{"n_layer": 11, "n_head": 2, "head_dim": 128, "d_mlp": 1536, "attn_scale": 0.0884, "tie_embeddings": false, "parallel_block": true, "train_tokens": 251000000, "steps": 3830, "dataset": "wikipedia_en"}
MLP neurons of a small language model. Each row is named by its layer, matrix (up: input weights) and neuron, and shows model dimensions 48-239. Each number is 500 + 40 x the weight over its row's rms, rounded and kept within 0 to 999. Numbers have three digits each.
After each neuron's rows, "fires in" lists the words (lower case) most often at its 100 highest values on Wikipedia text that the model never trained on. A number after a token or word is its count.

L2.up1052:543473450510471520469522522527550463528502488479519487497451510612524538480439541552519477540442541527461455467524533579443500476443490493523453484468527412487449491515522542480544503505531506547405457578536537504560499419497490459448517520534555464436558494533476499429567501477521518463463455467521540468536602502471471480465415563520511490523442518509506492539525509490539490527553560534497455506482529469548433457582474539472479506504465514449545489542481474463527556506563514500527555537551505459540491494463485502522512529505478535533548476532567587512485559525498538545
fires in: "a" 78

L2.up465:491476493450441503525531492481528499522551552446534482479527488494557519453495491472501530476444505510558528514514531571433507464490497519514537478485473508562461554507555488494474480503496443536533519495514475491506530580552522532505512518504485473436529449455557486505486417422474452426505476455507424471562510452479480498455508489554513486455601497517514526475504451495546533548512508423502437456575548485473465496541462450524397551535483515542510468521455465491518431537466440419559431493469486479561478394575488511451545471506555566574432567456523446559492516462580491525
fires in: "that" 36, "to" 19, "while" 11, "once" 6, "meets" 4, "if" 4

L2.up898:423506517530508491503487448549527466529508511509538442446475477519556533526500579473502516504505558552467482550485501561545470542480513510519504551479526500530468491509452393529479520601533516575408496397521437445545505528431487446524554498532550469461488473519513509569563490512472506537508495543509499481489563466446443470517435526468562450462507415516535537513455514508525484520529566448507515475499513488428549426539537562516470467500488447497495477476428473428500426460469426511570424505502499441488554478520487507546466514573485563550502527558503529463490558493463469520
fires in: "to" 26, "of" 21, "a" 7, "helped" 5, "all" 5

L8.up225:424435471431503440490568491544483493503506536517507506536476502473503498512509504388511532541483512532508453460493505475527465466486492542484554468431483514504480440542427506552530467529533514563493509450562533435520587528527544552501521494467401531504479535556476525546433486528500512501479509499478495494370492493545483492425519434559439465471521526459526490540490467455522426480511583493505467511566483501528512552511515500531520534568502438500515490388459478541477520509496496525520457537525503554490449555474570482534494532475493529479512503477536535539520475498491611451
fires in: "an" 79

L2.up80:496485479504520480533544474500539475478515508429511462575450509522516481488563556499415547491519467495583553521505387492579525536485541481482513539458528490496537437523495456537470529549512533520506514475452446503468434517544464541471482540508594477449426486501507492578434448599529498525488484457462509469539530491502478534502480576475488457558491576491515440519501391524448449495436553509502534483478489509505502479535560488543478521533515451578482490600477443422525516476535530403549521464447531504567485506542439574530417480548487490536515480448567499507481535468479494481
fires in: "with" 61, "after" 17, "of" 6

L2.up566:545576513563499463495505420473462487422502552418513464453510575527506521479511552524429505481526472494524492540534426483498401554510484530561511443512448500520554514490518495510525480541475558505530535461488471534525552487587459537507452467483489562566457554492459478603457537487487489497531464496398467476472462476494538427620583554453492489558487525472497575468521462505508488459537475500552485496515464589471419491513523520522483428525501515555445508471484459503475453542510476477486501482523492512554505488473488505510526444488429451501454546535540549440488554528441535496
fires in: "with" 31, "of" 7, "police" 5, "gives" 5, "tries" 4, "stars" 4

L5.up582:497491497514532494494501440501524479527453456541541432462525506474522566461536470449615511467455496477513478495451505529431485563515394496465471559476580554479477529387470525569488521471550550560506504556554538528440539548442538525516488479534465522454533469421394495536492470512522554469516457521481517560472517528462493511489476491498421494492508517457537542512531478490504440495482580452467408450508476541497565462476541490584459512498600433488542483463547450574520467508521511512478476460503489461496536500489569461461504517471495531418442541588498500519495496544486510522
fires in: "an" 33, "the" 6, "her" 5, "headquarters" 4, "sefirot" 4, "uncle" 4

L8.up985:524518545481469475479495454555508486517513448441527526541468495493487495543525544509497539502554517510543439457459451433517455449409474477556569492495583536505502551445491428506570591471485492395435454490472543482471480520458516526538555515480492493521566515491501542493444525454544489525512440464465481508396465454509528532558512495541464477468541545548532584512421505478479492577466461490483457486530567533525435499495485597553531545575503489532397455521514555517523463564524529494514504521463474466480506536503596471554469507425467551477417504535575548483498466464502504546
fires in: "an" 44, "is" 17, "architecture" 5

L6.up1294:506503457548503556470519509446467453576469437547513448487501526504450531523525491446550520506493484440488498500481596574508551527497514542546505441445483495549512509539539483437441525448449607601468582523502492511445443501431497494556442423456478440477506430519457477457483517547521497502475495536580392532530445502426456516503569444516490453532476514482459471437561424495485461510422527481491536506467544530474468514479512537545496463454520445487531530474489468500526533511593539479549543494486455532541494480520574529542501529516422520480476508532493502534497516518552505531
fires in: "that" 30, "there" 15, "they" 13, "which" 13, "what" 7

L2.up1464:530447508475472510499578491513513518508497548495442458510561474442495482502556464461484504529450545537469519522471508532482475520577414578548524496532532490554441478388443493471564462444428518483530513499481483465533443495555550413543467465470495539563563480473572488467426535514569561504524458589488478575531522463487519434496477531505502496495543483522496497492564561483513483487477452484428481525466494439500475466553484524504526586556548456505582476511501423556484515457499463478486411510498565526500488515470562549466543457524487513532471490550509482427532584469481510479
fires in: "of" 17, "round" 11, "baseball" 9, "season" 9, "seasons" 6, "basketball" 6

L6.up147:544513505471509412519522485489471467446458526442540468454622480518478506505526462457525563495519486464483447539489450471512438514521553503497494440533496541448463474495432564572526494508508563514494498465509516489511496512494495494579513488422502408526574522523501539523490503548554488497593558554553465508515532471519449522523475499557529506538508586464535499541512544580474475472392541494533432448522518500512462540455532474501527473479562457545505540450496478504447505488455482516456488445495451471483445464476504453462448527565435547534512405488555539535477567491515555486
fires in: "an" 57, "that" 5, "beach" 4

L2.up1467:544564554420452547583522407521542524443428509464543496491504459507448513567516452523516435442500471498501479502573516561453505498447561484473498530500500495518546510491520488553512423528503433544499475340448484469493466439526513536449462501488521417484443535563518454581523452459453542490524506535517458509564507539551488495523487480496460483508552494504431545477502470458491512541449461490475572415486532522523528471495548568534475440442515486523526515464464467462534559520599521489565574436528575485612480451493536495585514457472519484448447492495459463503516549479497503498
fires in: "of" 89

L8.up196:476420542445546515501443579541485506486556475476549549567547574512530486433533483523477490535430576550583513450532550533489486481509463543499463431539480462519426453489509496453509497460486514470406546478477517553440450474508499485439462501479494491559455494447485530534460537471460517454526514458544502464501397536487471478546473484513424593497560496521432492481477509496450484547541512490508455461560483532514500528530428475549532428496405424501503468555536484515502475460549441472502455454484515491479523522544589424575486525511408543469481493487429537484513457503518519480
fires in: "as" 49, "most" 11, "mostly" 5

L5.up454:451443500517547500513481475512468447537422510510481512520443452550508426501480558419495461432544501489440450446473498452437448525511497551492478440524544511393485476482432513415478476523540478515488511561455432479526548541490485528511554513500513459505457455510472505509492496455464492467542509463511523539498527531543457445543594532502512539541577451453550524492516538489520515486539517419442454464467515534511475496568535486436548541487540428437509445524561521565480482551505476548528419493509528489556477508522529506493501478397455501512535527482497573486582506591492511411
fires in: "and" 65, "or" 12, "of" 7

L6.up200:510489457506526494453469538527552559468503451483494476490461479480512520545484548514438445499518544535515461568542467562483455576527487474515479420517492506536496462485540539504494509589545467541484447546523528465391463536410490493524506570560489526488481495432517484493538497478474449511495517493463534448511522529478527488442498468498488438435469537475538506528519458589469482429467472461498531486494528456510458478461556478528534510576472433613513518576456491495521469454436465484494516428505549522506474543424521478574575467476574500527492448447521494513569509530476494496
fires in: "with" 34, "the" 20, "to" 7, "of" 5

L2.up1207:487513544382463527531523468459526512477498443436503524444461489538444548406554492598552462518577505521550514517535499546460582524433577472454555575541479564511510583461486504495514519460506470547495550494543479507446566438438522500480492464483523463462502539553580536457512482423492547487489533527512481572516466461522496470425483486500452430595559507513457587544545424403579538545492495462503547406497526534456478500488527513446551516468524519483451473457501507484476535513478504515536508485509508496447497495478586501494507454547504528456408421521520482599477509428458445455
fires in: "of" 70, "for" 19, "if" 4

L8.up19:479431499514406463497490417549523498526518461537522523499417528464473517468463485484449526478456481488544550531594467558590606537563555568529544525515449479523497509553519553535490487476534542514529504513547438512388502520469461439409472499575526465509519517499452533568502525422426494542417550470450456497495506544486547457420482528506508442502539491521506520580495437500503479571502451492553516520479527483485460408559467522468469490493435539581462481524550479519483554495475476503462506428478543466531462484491513451534536486478447549531515485454496535459466553499446577462
fires in: "of" 24, "with" 17, "for" 14, "at" 8, "in" 4

L6.up388:589488460516446443505567491532526460511523435482565462573487508500496525463501501480545448503585516484480475526536557555507511523529557520486545408527441514553502523488512485412403554537514508527481549506486482539499480451517462498557411535537516433480551488471445534434582533519504512471551461503503469435525499500483555509447492514544527498476495533491477525496453479514555469467464523527501508499516506496482505525522405500575439547502519525484470538516514496510476407502548504497412457494552517496540456502500527538496482489491512544480494505571492505514506517556577525575
fires in: "as" 18, "to" 14, "for" 7, "according" 7, "while" 5

L5.up458:452495543484555526556556475525531519472467461507480513462542471479465553546433555470564485487512466506589479494468505466564483463444505502476467472513459565499475490523493509586402510557502583468565540461473547482445478551552535494506521468489508504465491570480489458531531543506581436463548457486529483501452514411448493396520418572462521472490463486553486462582488482448448441442491491481470500462464466543492521528576494486498493475564468490501473525504486492517514420507523453523463473479510504432484539523511530530496577504481540539492492576428543446541537591503371500533
fires in: "to" 16, "a" 11, "1" 10, "one" 5, "every" 4, "or" 4

L2.up919:495455550510457438543583505489458544515556548470544454521525442486467520508553499511537481481490519526612458532531486508538540478550482534519554602410584514519478494467457436482523429502525443476512509518548481517465564552537459439534445444475489460523474514495550471472542540507497493491501491538502455484488486534540496514414496502486411433513571489539533530533502533474536538480490506483466528414474521565469515472577563512517539530438477450510506547511471522482531418488578501477536460469473536471492483477478593502487513488509545489443494549482502435468545467462545524552
fires in: "of" 54, "votes" 8, "succeeded" 4

L8.up488:490479514556467430522413497470505456566526507562426512497459503512560551507456542505526527516486583431547515571476501482475446472510378510522556448547558433564539473542503552520514485595537471507482468513541483577526551440509544480523487469489560446538556426441498453475538482514450515508484483528513491483528534511504469504468407501526502531433502541572430520594494515440453433503507522527494502492467487434544523498504474456493515526431486492474516501518510443494479493451467532471516430539535438480532546534453513515540522451544451459498443440470535459513462473537469556523
fires in: "a" 89

L2.up206:497443493506497468461513487522493489537577486428453469499449431446454491525588544473383554479510453531491602555470434562507545526515485517644503520463520515525554538509536522488544485452534553495505495489487479499454505537588478499491525549541549533484433546444511468509466412514487473475439510470513522541496433545514538485497509560490500477482459477525471535513536430504491425475500496396513506548552498553474515560542537467439535575521517451630433487515552501483557434463518524537461407423572528524440525498495429529565467532515512497544473538486523445487463572507492472489
fires in: "had" 23, "are" 9, "of" 9, "with" 9, "has" 7

L2.up330:490529488579536418536550489527448517504493570481508459441496530508543471513546525445568452531464464479550542529450468523467512508513491468491519593562452498574489496455462527498500485513553515551530546504447483522526507495507453524566505483478565489534523480445497495553536454478532535451474495494492472416504472489540489533498551536442496441558420482490511546528488456510580472614460490481564542422492483473488439485579541508490434559395483482497454520503520479508505551521485517482529458465455484570505484509523551488498453533525477508507522513530508495460457513489548465550
fires in: "of" 28, "to" 16, "in" 15, "series" 4

L8.up395:485489468489499500541516479515481502494516498472534504495475540536585544469470460485413442496449483501489427548513452498430469465500448605467518478464428494502482557486509477493444462524523468478491519526431522570463526564504496508451491508492460516477518535489526534465518570508586451451508605533527507479475405452498533454584460468498545559521555461482496473467517442531487494463525531555535456436530475463524516526504525489473468469539425469469554530531480446450448507558532511440452575468526539518404499472475533487537555483456501539532443549491460571506484494590491545509
fires in: "in" 57, "as" 9

L2.up626:515449443463495481495511466497525525527527425519563494487515519554550541507502576450455534474496481515477495490472500507466498453537563576453510496559507546427584546489468487439490480501428412490482532503511506493508463489471535545542483568556451532470539538536491512520439560482581538474487482518443577519496507522465535462452421492477565491468547516445519590518477461501484582515513529530505404461560519523541472588490494424447496497488539517467522504516532450511435484488488529456489478510425452458509522543510440512459547469521404468492554438447477504515544571597497523417
fires in: "and" 14, "as" 14, "year" 10, "like" 9, "financial" 8

L5.up254:573534530467541584479420565536459415512418474495539619531440500450509487477486471461530487566491499471501553544579443477626448493510493478578446445463461456540511504509519477512538500476471578471528513480423526516506523489461529552555385485478498549519538536533478544559527484517439474468484559562492469449463438497471523516545474463480497504473466544461488469513526519569484476476415497460504540490474475446455456473533519520463530494459529527519501521534509473547531548563507508437512566501551433491550521455477470493467485571564512524486496582492502497517486492495463541521
fires in: "which" 31, "that" 24, "who" 7, "what" 5

L2.up419:521441534599500530450552487478498488509443449512418521571478494428530468513514586550478497470510503543514483500506423501502497435504505532513483502403480504436373513471515496505532505478514500485549480519435533475477440482501449541483520497456532479524478534466540557529528516528521489434555499529559542456554583500446581438487518622533435515453509591462486526523475459502552545437542455477461516452474463441540519461517512528512540457507460480522541579555527535487464538558489513482493492557470535515515475503518519487564559535490414493483550518445428544483570499557458502435
fires in: "and" 39, "to" 12, "about" 9, "than" 8, "of" 7, "into" 4

L6.up822:467429534468448463522466520528538442492516520501538556500459490528574540499421466460537494517444496467567451545569493535477505483535505500545524519503522500528473469520551454488454474534551479536548475448463492526491467485507473492502478563512452434532527521551576473562522538552496472453516454556564519549490440517466551449454567536477476539477466457553557532529502510515507434487533506515475515540497515527461511471554536506458534457431455416501497478536547504499481508517513467414434502470491541408510464495550529430533512395536499520567480641458465511493507533499592550515
fires in: "of" 19, "at" 12, "called" 7, "in" 7, "for" 6, "john" 6